MLP neurons of a small language model. Each row is named by its layer, matrix (up: input weights) and neuron, and shows model dimensions 0-191. Each number is 128 + 24 x the weight over its row's rms, rounded and kept within 0 to 255. Numbers have three digits each.
After each neuron's rows, "fires in" lists the words (lower case) most often at its 100 highest values on Wikipedia text that the model never trained on.

L4.up490:177130140171136130163117140167141110165093112123149087136140080119120074157140098121117143122119113125123094157108083133111102132155087143165129161127159139111093150129118096146155125105166106183140172100090102113127142079119131119159154102115139074134146135084127120092101105120133125120105125143118124160130161155112106139138120134165120157123104142116110132089153116140117119126149137150152102178140139138105153147067135117140097148163133125117195130149145139109131126118142116150113118138121099103064104100147136138166125162100134096115121116162157141091129159147127149124
fires in: "has", "have", "as", "all", "one"

L4.up607:159123064132101110118109125132101132135180138124125145149145100067119094113120114157136082177093177124096090129146144130172117105103145110094171115105103122179125109104111154155136163134159100140115110122134105131152169115137121141161123125122116150131110127146151140136104121124138123143088123089118129115147100150121085104096088125162113122156145112138128137130134129110121080150156078146127119144128151124099178143133129138136176176140091157124135195142155137150150118146136149123102107117120131131103115085098111108103137133140095131124154091143166142166136140124189118113
fires in: "its", "was", "the"

L6.up418:110115155166112103110134097116111119143148132120126146156147168168089158081118129138101159126155113144139174174154133119094127165143128127127111105128114166145164133104139153155153156127130147114148095141182152157109085112096135077158137075167111129131131088135100163131125104104099151105158090133134132127174158078135102090122123157093128137122130113124119137156128115129138150126103152110164099139142122088151131127175171155119143126105105127181111121103098145153142108125140111186115127130138122116137100128100109147123115124124129131107120142089124165104163113108107083068
fires in: "can", "would", "to", "could", "cannot", "helped"

L4.up114:160096128114118137142153124067109120153121146097096127137140135110136078139123136188082135106100137135123150126122109148133121164103141132154171106152133167119137121152111092111097180125113118129104095136134108135163128161089136146136134116161131129115118111155117136115161108120154152125137112130121131171108133133141132132120115112108088131142150100160120097079127103144099141108088151143078140119118114137137137193112096123131127136115109116133125112105170144122155146148149112156156118161146140164212174114112118116157179069136086095156162106110155109094157105152116133120
fires in: "after", "before", "hyposticta", "dichloromethanicum", "by"

L2.up367:124135133140123135166133114118117142103128143125150128166119121135112135096112135141099133092098138135137071078144183144151133157108121162159098136120154128161105116141072099162129120140111094133125148106095138161096225118135128112125130111097109099118104176115106138118152138091131101135152103109133107127151122156162120179144117167121143139164119155135098109113116192108091109113170126178100119126173132133108142139128124190116111134151147114135159178121133137118125142081103128129118116167155080109137119117133111101134115071106116112135107144141128106124133153098136120131
fires in: "other", "such", "known", "named", "others", "called"

L2.up533:118092147122147123111153139128128141167094128130154129180189113159137081158100127100132102131166134088144117139152147142127133127107081113134127122148138141110110110126090123095089101100136092164146148146099088109138097136151113104174171120117162129081126164191142151104118148137168182108147124151113126133147118156135170117072139114132103133101136165088126138171155154111135123134140140090129148138097168121117115133126129140131174153145107079100147124104099166097133131137093147143112128134118147109128102134125110131117161127118158110115125068132081120117119104102100133141
fires in: "in", "from", "population", "check", "were", "at"

L2.up155:130117110093127108109127133129151131161144136158113118159134140119134119124118083128122153141144157136144112136113119132111138082092105144139105082142104141126133113141102135115138107112126116174077145139175115165093148150070132145125108133119096117146090126126110128097106142106094174112124120139096121145111149150147134132124153134126100108164147115179177120090132139177166129143119133128128082135129090150151137168118113141126088135086143107167123117126118117161144161143106158112121134144137080073153138090161187157143150167149118113108192125112104153106136089141094105072
fires in: "before", "until", "after", "since", "well", "then"

L4.up45:107102162137138123157120135095167093108107120137186135096121124153144107119091131077140138112122127100105124120128126150078154149124143137097152174094138143133103091160097150149137144115171132097130111112134164126129124081100129113123166137127121139135131096162083145152164066180142155103075116140148097122140132117149100145139125110085160121144127142166119156149119135102138104117135119140141133129112133143140124119114088141151149104103158120096140121113101118133130074133130117170071109155147141115091165147128144121109100105109120102162142082174145171141085140164142154140
fires in: "in", "with", "as", "production", "project", "product"

L8.up347:128141112122151146111129116148122145145093113092134126094152116120106099142125142102130088108109141174127151059131099087106138120146130093129161073119149152140158147160144113080109112099149140139147133126130128136113100123081141133098149134147164161119134138083132133089100153095167159142163119148166155138157091185116115081087142151148127081141100116139109106116137110137128109120096108111146112136134096153150165099117125125089181143153145122093144147135109159112163140132172173163141156140156099096135111137158153129155157157096128080123152123126148138110107117123115134120
fires in: "and", "but", "a", "to", "who", "which"

L5.up669:110149146153129122126139167096129175138116127126140074129138120101175094103116131123134139104095118144128145086144072118119128103105153121155128109097146145155118143137108120171127144155157064141133121118086088147137142150080146116124150069128172119126128128148105111126132154139150126155081087123114107133183145104121131128092116093161135138155120128142109112135139133126110100126112144080134128089152145127144151152099141096085155118204122117154154119117125134127097119118141157165133105184121097117101147113184149119116097149112138112108142124134148162121085131122162171122
fires in: "and", "then", "who", "but", "other"

L2.up513:123117106163119120157087126133171155171091148159111133100124165114143097102159086115124121157122155138118091135140139134088104134168125089093152171135149093124114133109100091160115106139143156098156138167148118129146132122093117144162130113129163099139161145104066132116140136160103161098096137138151146118104107138127177146142072152093138140132125134144087097129119114112143130115119080138132123115096122147164139132111172112158140128089077145114114144134142134105104145146165138118068155113164128148132118135152118123119134157100088112125176152106110147095143175115146116148
fires in: "as"

L5.up748:123134127112101137130089182122098142150134100143138165134105168125109117085123096107135083157107094144110153081157118155148158134125141128146126126145137121118129122124101124121111119105172117140158131116145135079129077142152145073129135106114121152112157149100165182126157133104105125106106139152113109119099089117178157139121117149120089101085134090125128148163161143131143129113167126138164169146109098116125122143116124131134104114109107096130165115130082169156173118061123144178097106123124125110151135112129136109161114132110134113116140126186115174105125149099143160170
fires in: "of", "in", "well", "northern", "southern"

L4.up549:099085148090161149123140152128110128068091127127187146141151119119124106128115107084160167124137115125115081125127138130154126130132104115108139179130100135123110178132089130136104133119150125133140114167120131133114143137132144125122121125181099083089121167145138117108098140127167152140117195131156129089115161091083114175121134156124129126124116113213120129104131111133135092104164152121106139150126147136149125096115126137114092131098167104109149149117130157091121103094145105152148116158104138148084118159153153126130120101117100120078153106132107106158131116146097120094
fires in: "for", "or", "with"

L2.up659:121162136147130124125111167153153114104104117106082134154120166133127133119142116149116168124138125165132133118139113119107093166108124158121158186130140152131116164159129137139133151068126095138090124142149158123095116084127129120087113131106131153107108200114134164135147087143122124136136142148086162142086108136123093184082124090137124128155161161152133162133108145089138096142162142097149117151137124180117143115131119117145144102135109150121121091118078119104136142111163100147130112087114111112098060144105139121156136144149153126169120149141114133104139131114109180101
fires in: "under", "love", "summer", "over", "age"

L6.up211:150112129111130112111113085076176088136152098119148135132139139116130146122097124114144139158113121094122158107159132150141153084129147107126175157131111094149166123124131140124122112098083104153133140086121107100119160145108121133158109087095121134082128151068109122100188137126147129144112188171089091122131132177115143116147105097159127119134164139158119082129143146126159138135109145175113103137120140107150100166075132103126142107144117156106159100125117139143082152097119160111164139129124102132137147110122163107113105155111148121117171159106124146156118164165111136122
fires in: "the", "of", "national", "best"

L7.up220:081150149106155112101144053109125160131165178119133112194134135163134153135158131098151122127118149118095140127138129104126072115149129133140129157133120085126136111164153136146143175123150106113145083116117119138107154112125122130130144090134109117112103108083152129139172069118140106127109138085128145126139121121132132102146131124131087143130112114130126177115145113110134133098198135139157149115172111103146150171113138124106139155161172109105143124123110107139119159126139153166156131126135113105115119092151112080076119167141137116108139152123122143151060157091108128109
fires in: "the", "this", "although", "whose", "same"

L2.up720:153138118147136115130108127150154134138079153095136135102157140099139120124111128100087169136138171145126120109120117141162157075126124130116196118095117107122165128143144102124103092171122119144158097191119163147145117157094157095114156118149126105102092118123125123111138141131090187136115135146172125145103117151125164093131131117126156147124143130099096131135152129097134091125129161156129157130131101144091140144100104141135136117123131148130126183114138114143164126103182159170112117126159129090130119176117134080110098143152107145103134132093147127059123097120093093106
fires in: "for", "forces", "force"

L13.up5:155100125104138112116109129139139127114118146149101152157116113128096134091154134119089088135134138118108151141129150097143139117135121098150140151084134152163131102097120116123170194150166121101115123101142118155084089188136131112112126104105116097117128137141165148107113146130093144090086155125101137120113137168146148144126120105116134129098125137133107139143080118134122109124183102123182093169111118135126129150138093107133082098154072130171174146153109121152152150115145172141132125132130150101182147105182141109111092129123135114119099105090186148116120142126136142081
fires in: "the", "s"

L2.up635:112115147121124118183169168166132117107107157129163095122142148142078157129138121080112105168146100131120088139141152177144163159127100107121104084145120109129114127171143158103123130132131121131110139102120140105125138125108123091145100083109099112042132115124137166102136135106162119132130115150150080134128139159109144139127132144120117126098156109137125120119098115108100126132161117114139160111146143090161123097112130139122132116098097138114138109125126128128087136135166142116225161134127136165126124108105137112171120127132129156078185155153103115171136147166120131117
fires in: "on", "japanese", "international", "american", "in"

L4.up377:081108170120144092126122161099099170153108148115085145136148146123095113149153160090145156187119166150121125108097103083122115149156109139088159158124142158096111097156097130145097132131141135103096112101131145120145139126098143087150135120154163094136117152140142145165178076142135164116129138135152156128161103121136137147100136082112105161119137110143125087124095126139135093099138148114136141127101104149132126131101124137140124127141126136122125130089114150132124146169150106144103094140110162111089131151160108110184085089128115084133140102156135153142140139086136188146
fires in: "in", "during", "for", "at", "although"

L2.up433:128151123149138160140100139173108140137151156129142135137139141132117129191134125107120144113126118125124134141088107144136156165115090108145144127105174108110122119123079120090100130123162126151141153140155135141115107107108129145089149129166207107150126133147074120145111145085177126107119122139141123142146112160139136148157138129145129139101152096131133099130098156109128098153171095111101121112143131134111091153130092132130091132142150126083096132117159097133133138095159167133117155132145133127111119151091133104101142140174126106166119044058095106163144094117104160129
fires in: "that", "who"

L2.up268:094119129139130103131112122109070164116152131144114131153121185113066117155123124118155096131151125135117122174088098110115113131123104113126107138146117096150106131097112116117150118155153115131135119128142104128101161140068126126108145090106151112130109145134148108128129143118140117163127132153097152163119109133107134118155127132125110135108120102134155134156135177140140192135132151175143142159168138121111107177069166147139121092092121170110110188167121139152090166091135160145097071137132094142110100137175142144128114139142102130109076155108094127131097150114142123103
fires in: "department", "same", "such", "described", "based"

L11.up42:108151112124135131106160162146162101091139137132081142121122123131105111133117115129125160128135132151129095119130119162133134150147126173124118093101126084132098125138110174131132098177165114168120133151141109124139169137142171106137145088144116130087123141072140098157127156133137135090097129140140077137161151168114116126138140094113104145132142130117138117152152095103138140154127152151140101127138118143108151125137079133112151132161137098085127131083081122140109112109109121133126097170139067083143151149093177139113107147118139112088127113101143144094107189184146181110
fires in: "of", "most", "and", "among", "other"

L4.up289:182145178161106124151120146139135174152108147102133102093128152125087121104077145137135119128116140114155121098137081194130103146131098109154133098148134148147118072124145121133173162141194127121156079124128130109091103152095127111153129134150119143169170112133138130148109131096159180107115103101154136156158145115105105110103173149173143126100139119115110069127124117140106107110095126093141099115136114158100140168120122125163081114143126098131105099152178141141129099112141144151140105139151118121084156143127121131110156127146118122105124156131140158145118128111110113117
fires in: "who", "has", "had", "she", "while", "have"

L7.up730:182137125175109188168139124169111129142127129181159087124103122105084153128109117129149140151106128146109088149134139139087139167132073135141112123151167143148130156120138100138142074129115072121160151077128126118090129092089105116164138107151162102158147115136101114118110109121106132120096144146125128143146139153160118122145134147102132175153116162137100149110130151114105086114096139135139065116117142118138153139147148146094158140129118148131125135149109142116103153136119135146121136171129139171159083110127104115083108109122106109143156106101127166101092121080130107142
fires in: "as", "subsequently", "various"

L7.up33:116141159153144124118124105093112127084155113148121106141109152132150134150096183107152098153096139174145086122132099113131091119122125166125124136109116144135139081138121090112168114139129186154093104085178112153152191129127142119121101056112127129132117120095138156144169126129104130127154137158094109148116171128141126134134168126160078137094116156136128095140163114121124122132148112107140117085113092111124113164137098101105125110169126107100096115140096094120150135101152102172131126154130113131148121140109175146094140148195140122097115136123139108143145135150158123135
fires in: "first", "best", "most", "greatest", "last", "largest"

L4.up758:116125101130104138100086122088179134141134101176105137118155155113156122121149126149131127123110106127086142140146127120150122150128125122083167152124118111159110126137082139120135134104158127154127170140120152109113138127100134135150136110126097091112162199102148090120155129162101136097123138123168126125098158143116145138150131128114135135095136145143108113167150151112119128118146110116130099128108106134119081161108097116123164104128090103111098097126081148152150162074121159120146075108163167142119111151115141121088197117075158119127118113105130119092167150143122139061
fires in: "the", "society", "social", "s", "income", "every"

L2.up214:137135105120146127148097132141112114116094134132105149153125129126119145108138145143126141103128144122145121145118133153166123111127139159129144128122122119129149128137103146074097109127121140142118100142126107142150127131136143107135120155143106169130109157078114181097175198115139094156126124124155145148159160141131093124106140117123169084115096149144098148166130108091131138111138078206141133132113078096108112087094161138103130101100103113105108176099140193103158075157156124133135098100160113089101108127115077104113142143118135150142102174131100131124166127117161129107
fires in: "to"

L2.up746:151156127109164108135144156103116162102120160107128095103169144110172171134156158129128138107160140169103121104162111130078130155147165120102119149131131165130072127107107141099100134166119137130127129126127130114135116078133125116146164118112159092049140129108122105108120126085164128143143128153155126156109108159110145095159113128107089100152146142150133122119113154076128105110143126137152096154178118122114137162150104137124130078160085112089177097155095146094121133091121139121137120130136095110131113132175108141128122124149137127143118130137088157157097154087137126159
fires in: "other", "two", "family", "three", "others"

L13.up294:151186123136121129123137127128111122091107130131141139124149122109105085110132115128127102133121132113120094146131092159093138092123126086125159166159121122183145122113122101123112108126112118106135096116185128110115092124105124089170133152130136146141188155119121116160119128155148132138155116091120092096100152110084093167169147108144070184119130148106127125089140166144082111103085176127168118157141149149098141111120147090131133160146100162149155165146114154133132142149116167086118126141115121170125134121128131117129068138123130113155162136091125163109127159119156106118
fires in: "as"

L7.up158:116129144166172132119084129145117135167159079074103121163154167113073128139142117103111140155143116175136131135145119133116134120111131161140126114123133142128131084167122114121131091083127131127133133168135119125089139138095121122128148119081158124185136156117134113100086165121123126099118151144137111179140101141097148122133174129144131122124117116157139128162121108148133112134052165081156092143108126139147122133127145097112116145106165101104164138149110150110139115106158192166112132134096141126151131089103116103086126152131118114125131136132093149123126118077094140183
fires in: "she", "he", "also", "who"

L2.up765:147079124121128166194152120138109114091096142118116094145086115112144112162064114105158120135147157170067128147109116140141159158097106117128164119128160142128145181143122130144153135174134103088134162095122162104155140146139114149121190157160146152113103162120150144129111128106108116122173160141104137084109162128134159127133100132124114128096142118148140115120095099149085134122140097143111124123128099110087118121148100126103098105130124125170186128107124126172127157116152110137153128132123117148069127141100099152096135112156144092091144101122135120130114124127128139119
fires in: "for", "on", "and", "language", "political"

L6.up449:134145151097191104112132141125132110132102111143159136111144126133152127155188116107098120097123146155149141105141173088104143087151092143132123098109119132139101102177154137146084137133125141104152095118116115111081117126170106106186093146105105140062140128095132058148163123158174122104148170123149121144129103146101132151152115143149146121176110153103130116106115122114093071116104156095109167155135111097126171141094113098130162139128132131132170126151110118105087120154138167128126141160139119113135122109142140129106135151109173112141115114138131142124121144144102147134
fires in: "smith", "of", "the", "whose", "small"

L2.up261:127104160116149120172107117137112084153093161134165138145181107102150104158109068153109131138110097129092111109140100111129159107160100122100128103125112143096119117161134133112142103142108105121124131160113147150162104111097153116130173113116150053115155138177148130146127148110132149174140140119132109083157148158109176118105136102085133116114140120126151099188106118112127122112100159116107132129157110161133132106133092113116150146159126133140158158126124115132126142097114150133133163134105149122130119141111132143093090103121164133128164099156096211132100133164117139105
fires in: "on", "research", "republican", "for", "of"

L11.up516:104111147117149086092078144112141141107107157125127133169096129129130119151148183123108140135139150109145138109093079096128128110136123160143124135130146184092119172117113123134152124096085078130100127088145125098155116149189121143119108122140147123154110165133098143101128094125133117105147134114174090121125145136157093112111125098116108133112054139106122119108146140140157132132155125141170124152129119149123087121147129139133154174148105149106115129048138102151100127138176169133173110159127128146113155134122127128160079116147095130133118106124165154119111100110148161118
fires in: "the", "in", "a", "for", "properties", "on"

L4.up297:119122161072116103132187140126131136165127085165174101108081146125119124180135165135118131123119140148138130130132145115141143123069142137169151110094142121144153143113081104164142145115155103152136104131132103140112133106153132097144151142094095093127092133105157122119154141113190125123125104107155093149142119107134186102123141120124103119114176140141139080144117113117141133125142159138160077131136085095107107135174127100131151136128163145096115119131088120167107155150131118137199103104118106085173137128126112121132105122120163157123117121138091117093134127147148113121
fires in: "also", "only", "first", "later", "females", "originally"

L2.up66:172090165095132086153165129142131150117094113168130092127121127147130193093098124113143159145132143180106148107116136128117156120131109108092137129144124151121080123162123159138157085157173163113167124125141116122134134113092124116178131138155166100111127120085137116122132125083156121133159076118113132111104165148122120109167116154092165102102114117120098068091153118118118115121162151129128129124121151120156116100137107167122168102131124160136143124111108096139115154133118117096170149162156125141140113142092118138135171137101132170080141109096121131144095151105107126156
fires in: "on", "this", "japanese", "free", "much"

L4.up12:126152150097125114097094126152152170127119203141151124126135134142162163149157110112116122141096139136109167123077109146076098110102124131136118108136145173133125116182110104141066169136152129116106141085121167117125149115129145121126124129131124131133154158138141124144121116141169137122166127112110084104152116130105135137127131084110079128133166121106122112115105123113111099145149165080132100164148124140106136110138081132154146080142122128157146148105113109146109194171136138137122143149111118087101122117186135141173105114139100107123127110109145184178139149093130121135
fires in: "in", "when", "after", "this", "for"

L6.up683:138135127109091103129105130126093107149102127130131164157146119095122115117171142138125105135131148161146145122091150121092146122117119143126138137125120127105143095139168154145096161109141091176118137118133139125060129080147149133164069157129118102131074142108198080090101110131128160157128171147149131139160155190164116129103153127088130149128120123110117139105171122113102134128154168165138110107124113103130111150109126102091087122135154121099166097117110114135135140158095160110161139147104112152096144122118116117108142132116175107161146118151128164073112115124143149115
fires in: "an", "of", "another"

L2.up4:129099172124162119138137158122129121137096147149136082142112172104136134128148162145120163110142108164138095122085106135159121154162084131153117096168132132159114127147139166113115152117117150109091105131155097189108139148134128113135168117144151119105123110107151134141127156102111143112074107094109134136157171131131122122114131136144151153118105138137121131125135113141122106109132098140115097175166118159122112132117168115148096137152079140139097174098109159084112078144137154110162116092066110079123105149112113144109118122130127172179112086122159162121086146155098121121
fires in: "had", "have", "has"

L11.up18:191117112120109136122152130131159113130143099133120158177141114166135112094139144137114106107158113121102160145161115104151101148103160133132127141095097129138126107131131154114166124125116140162111118122134108169128107126074135101157147134111091083132149115108103125133160149115124142113112133110152180089162169142059130084154164108131143136141128099111120102114119115119113131190132196116169106113152112085123149123172161137102163147125093122116149181093134152126114104163161128137087137146090155107125157132116134133112122152104136088087125130122107131117135097151135096152
fires in: "they", "it", "to", "also", "can"

L2.up342:121124123143125122094187122091075160145144135113184141155125146128117118125087130125124146134130148120141159071119152154097118106143135128141143113139132145151097122103127128167137147156138097113101119126162134166110154147106188111079162138103108167085105130131089139117109130121121111155112121140107100148093095138128158139137151101130103142102141093112119079080132110077144077095131171095150105163131139128158154157162111143120114138132159147150102140103134126140117129169174149167170095142115128145140125113134120107121092128131098128109140144093095142108183144119138157094
fires in: "also", "later", "then"

L5.up99:166128105158149126129106091156151104118113146112090171090160138133141122106119114143150123127138181139122108142122128123128151126088099115113160128155123145154176140133103136118120175136112161152088072125146132119118143089083110135145138096155117149129143166170127085105138127130135142113153149120150162168115156142127100098141133128123117101158123111163109174115116122122127082144150111149113147137104125104107150111154111117139091107067120104118123152086195075154110138120126126175111147167119105154119121128159135124165094129104143132122151100123123185138132079123109110074
fires in: "after", "until", "statistics", "before"

L9.up210:149106110122155128115095117123095116120144092123119132172154099144119154107118136142110108110127130137099104115127131078163154108121175096161140130163130164159127123120157126123120129100118103100109096107177123124115082135144120159137109150102145136138151090140133116066119108115148106121153158147147107088138147146124140091095129128159164159118120124142146150117139109139141169144178146137147162160161153170100125139107118099080115148104085106127113173098126113154110174152178172155123127157124078140110163088151113130124127137073103082129135124118140172114159114116097139112
fires in: "its", "the", "new", "itself"

L2.up91:141142134113126126151130153111135090158133158108136120130175156135137139110110174152092133110118142109153123132107101114126116107135123173124109149105156155089093104119140162114136150139103100116171122151156111135146110089069179142143135155140151152140150130144142095139072132112110183120148100117126114162167129114113123139146153155142113131096080140101146134175144076120119113136166132172139128110157127164090110146130112148156104133138107107131106123126136128071089071155145161137100095123079114121131128129110110165107110121163161123120139130149136140093164107086081162109
fires in: "had", "has", "have", "can", "left"

L2.up476:127128154160119075171091119168082122111105137105113132089127117147122151103116129133111137125103131150123119144134134139132148156115103069127163102109156148167132130147120108090126147115135108182135145135104137134125130144109138086081109120121085113143129106082129116129147177161133111141122158075167088126161090167092111136108092101094149110121137160117126159169123106116131126161119086171181127134129135103150130122074143126099147105124115137083143161142133123161117153122159145166162127136129135124094130114176094136146116151125161173128095163135124127141145152136086108108
fires in: "to"

L5.up425:130121143163099136101117202123107150109103124123098151113159134135137138156114126130119108115164128079140151142125095157160136092110097090108142123121133151107118121132134149166117103125133111134133142094143138085136107155148125096127126139113143105094094148109162146162144113134163128146160121142153165142104118149186127099089130112080067123115122135106114123149124141139125142114169090094136127112120119125149134137139162142132109108128085126145209093120141177122183151080155131158102140121153101111124145134152079104139177114123110101117134104158128137127091110089133078132
fires in: "of", "in"

L6.up337:150106102137114133137145077106123097180135143135123149137138139167163157142108118152150165133131135133118145080094132160122102158114126135138140100151121152140125117124132104111148159135104125154118125105152135135112155144101167123135130107110132130138145127120088109147159152147119115111108130090139120114183107117145064110172162113141110113131139129143161128088141108124108100143097156087171035155126130129115147140149144114105164127103134151152114119158121189114135132142159134139112140143129148095124130113135116153139118192099140057061124132096101133113134070126109128109
fires in: "to", "would", "helped", "also", "will", "not"

L2.up455:122132108123156146143117154128166105140114099138167128114150149105162178117126123188130132128163140106157088106130127097099114078128104151115159167128108154104105154164144141105174135133167109148098134161129109114082129105118152096140126121103167126105100105120116107138146133162108142149166145101111160160131114112157095130094115144129142094092173133086177107138125157107087126106091145098167119130143152099117118149075125118140097120117133125140113081124075136120154107135105139112131135127162162106113140131142079108123149132115083090118132120148157125099125142134114125190
fires in: "and", "or"

L2.up504:095113130178158071106148123142103178158117167136133101108144134160131147137120122144127157136116127117130092108132101124099086119144126126124130153147143146167129113137134177117164108100160131117102145180141160164135136113121130114122143120114142152144097141081139116111159147142111104151150124141159117167113101122114123132103134117148139129109111132107136093129100123076148129142143155130158101155128114102145099141097167094120110108099131142145092136182115144094099162089128178118102078133162085144128091136063081131122115102093122134103155147124089158120186135109131150160
fires in: "and", "also", "described"

L5.up681:135104168111120130100115159155122129127116171114112133152175138177089148133095106111124117140135149147089151112125114127132101137099118136125153159141149126088072138165135159135114146098131162150147163137106148091143138137123148093119133111129152118090137146106130153168139097133135077109165135140120171152138139136122122090115111080110147118147146114123109111138101135185117109124129152078147123124108100140116153166117100112123152113102169127122144103112055148123158129125155114176072160116108138133145104111147142076143123123146128095146100105160154149106118158101190158144
fires in: "in", "incumbent"

L9.up138:099135120149136106143125136131115147119169108147099145128146153135100138146139132118144158125096107119128094146145143131146109136175122090179085143124122174118133128138101133145134158104166118118127114118118120124150123161104112088126126123144134128117107128075135132123077138159106186169161160097098132124110158133108122079099140131149144135132154162137120133108136102099203148130116147108182102122117095137078136116140200120137157131139128138137112140100117067104140155130118150126129122161171089083135091116129139146130150123168118079076124104113095141136085100110146103131
fires in: "more", "most", "every", "best", "released"

L13.up106:121141202130152183141154156118085113150123163098150164151153124127146137163161137138139152143145103115119105072089154101100118135102103164123145129141122105092121105135130104134098149076176128145113095132162161121112120106113134124159118119112117116123153121116129141091123145100145157119192123102118118103149107119103085149126127114125130126155093105152121089171123135120136118115163165061141158131135114113149114110095140122141134139152118177110138108129130143108152096130112083120116150089150148147128115148115131155166166107177089103160166128132131084130114106138098129106
fires in: "with", "against", "defeating", "joined"

L4.up469:148159147150135115154122158097155086110132121080168162099096163146119155151133138084147101124146151115146136119144110103103151150144140123133097146137137123106128109161119117121152116142145138141129138125168134093150112130112117069100157111150123111112135090106146124144129135141178146095126136127153106125127140087158111089156165121186076119146132089136137134110086126141087114119143141138165133114128112153131111159143128155136106085142120082070129151156085124125100159100119202167129113129137112139148153148131151099135141164135149087105126139145087125139112061149099131119
fires in: "well", "in", "a", "personal", "who", "he"

L2.up2:111169131146105117112126114122106128107151116090135123136133104174114097109069143134103146134141115109119131146132143150142174109129121143102165093120147105168118130105147102165057085157127096130127127119101113119119121141091173163132068160113125163158124171121153134111143112112150074166144112114118174136158166080121160136137109135128129099164109125109147118136102095126109091105091134127113136146084118137114119149177166129151125145144142132147118146167169168139139134139148119131148112148101133151107144133097080155137108122110169116174068131107155138116137120105140137107
fires in: "are", "level", "were", "levels"

L2.up368:172114101150102104143119153120132102143078141120105140122133090095106125131140142152134130114103168132147161101156138114112114163140081113080193145107072118158149131115103140125106080144122068140135140156119130100141089131186151124132105138094133135137123192094091169138134175124117124164123115114103170159120133168155091103116135130139125123171135122135128123103140157101164136130122127156094116103122118136132133142117087134090116151145105118074118117149121145149168141111139087150122123121139130128143124100125099134089136091109127188124147107083133127132148161108140151116
fires in: "career", "over", "under", "south", "to", "median"

L2.up30:141118147142142096115168102146101110120113152131113137156147097155120125119086139134113139121183174138125110114114138127129115168160127113139127114170118104143143094156129156137123136124141123115108067127166107090137182118104133163147128143114088117099104138109128131163152136138080104188105147128192123120145104124131095145096129141115115139119132065146098090078111079114146176132137122141133111118136135160136155154140182148130136116108134116176101138135133163133108080134148145147109101115130085087142138123112068136134143104103116120117141173169136133098150152104124147129
fires in: "time", "to", "career", "000", "and", "was"

L2.up589:118120098137178146126100145124143100148160117115111114136130132150119116119102163106097147126189165152130097131114145127145144145157158118097122145139119153139127116160102146105091139110117076138147127124093108125134112152133141134161140144132131136114139158135128120110133103085138085107124082164137136148148107084108126148115136119092114127155113091132107153143078101096123161103119127112156105129087142136143127079114130161169122156158104127135141099146161121159154103121140147176160103131074180131113117075099089158171118114110095126196106113100109165126163166144137156133
fires in: "been", "were", "was", "are"

L5.up654:113117127072103112102101173120130180192133127174137120141154144098132088158114119094115120162128140139170135126125122116121134138114099082126140136116144128148131078145103162104154135125118100125135139131126134135096110136121155118136152105104125142155091119139103139098157187109159071174150139114132137170158128136111129109116095140129147078123127105107155117096172111137154103103098140105172112123147133101172136161152151087090122112155151115142150101149093154167142117134175095132126146168137115131143143102142125110147127124126147124116182149124055136130130122154148135116
fires in: "also", "considered", "now", "frequently", "subsequently"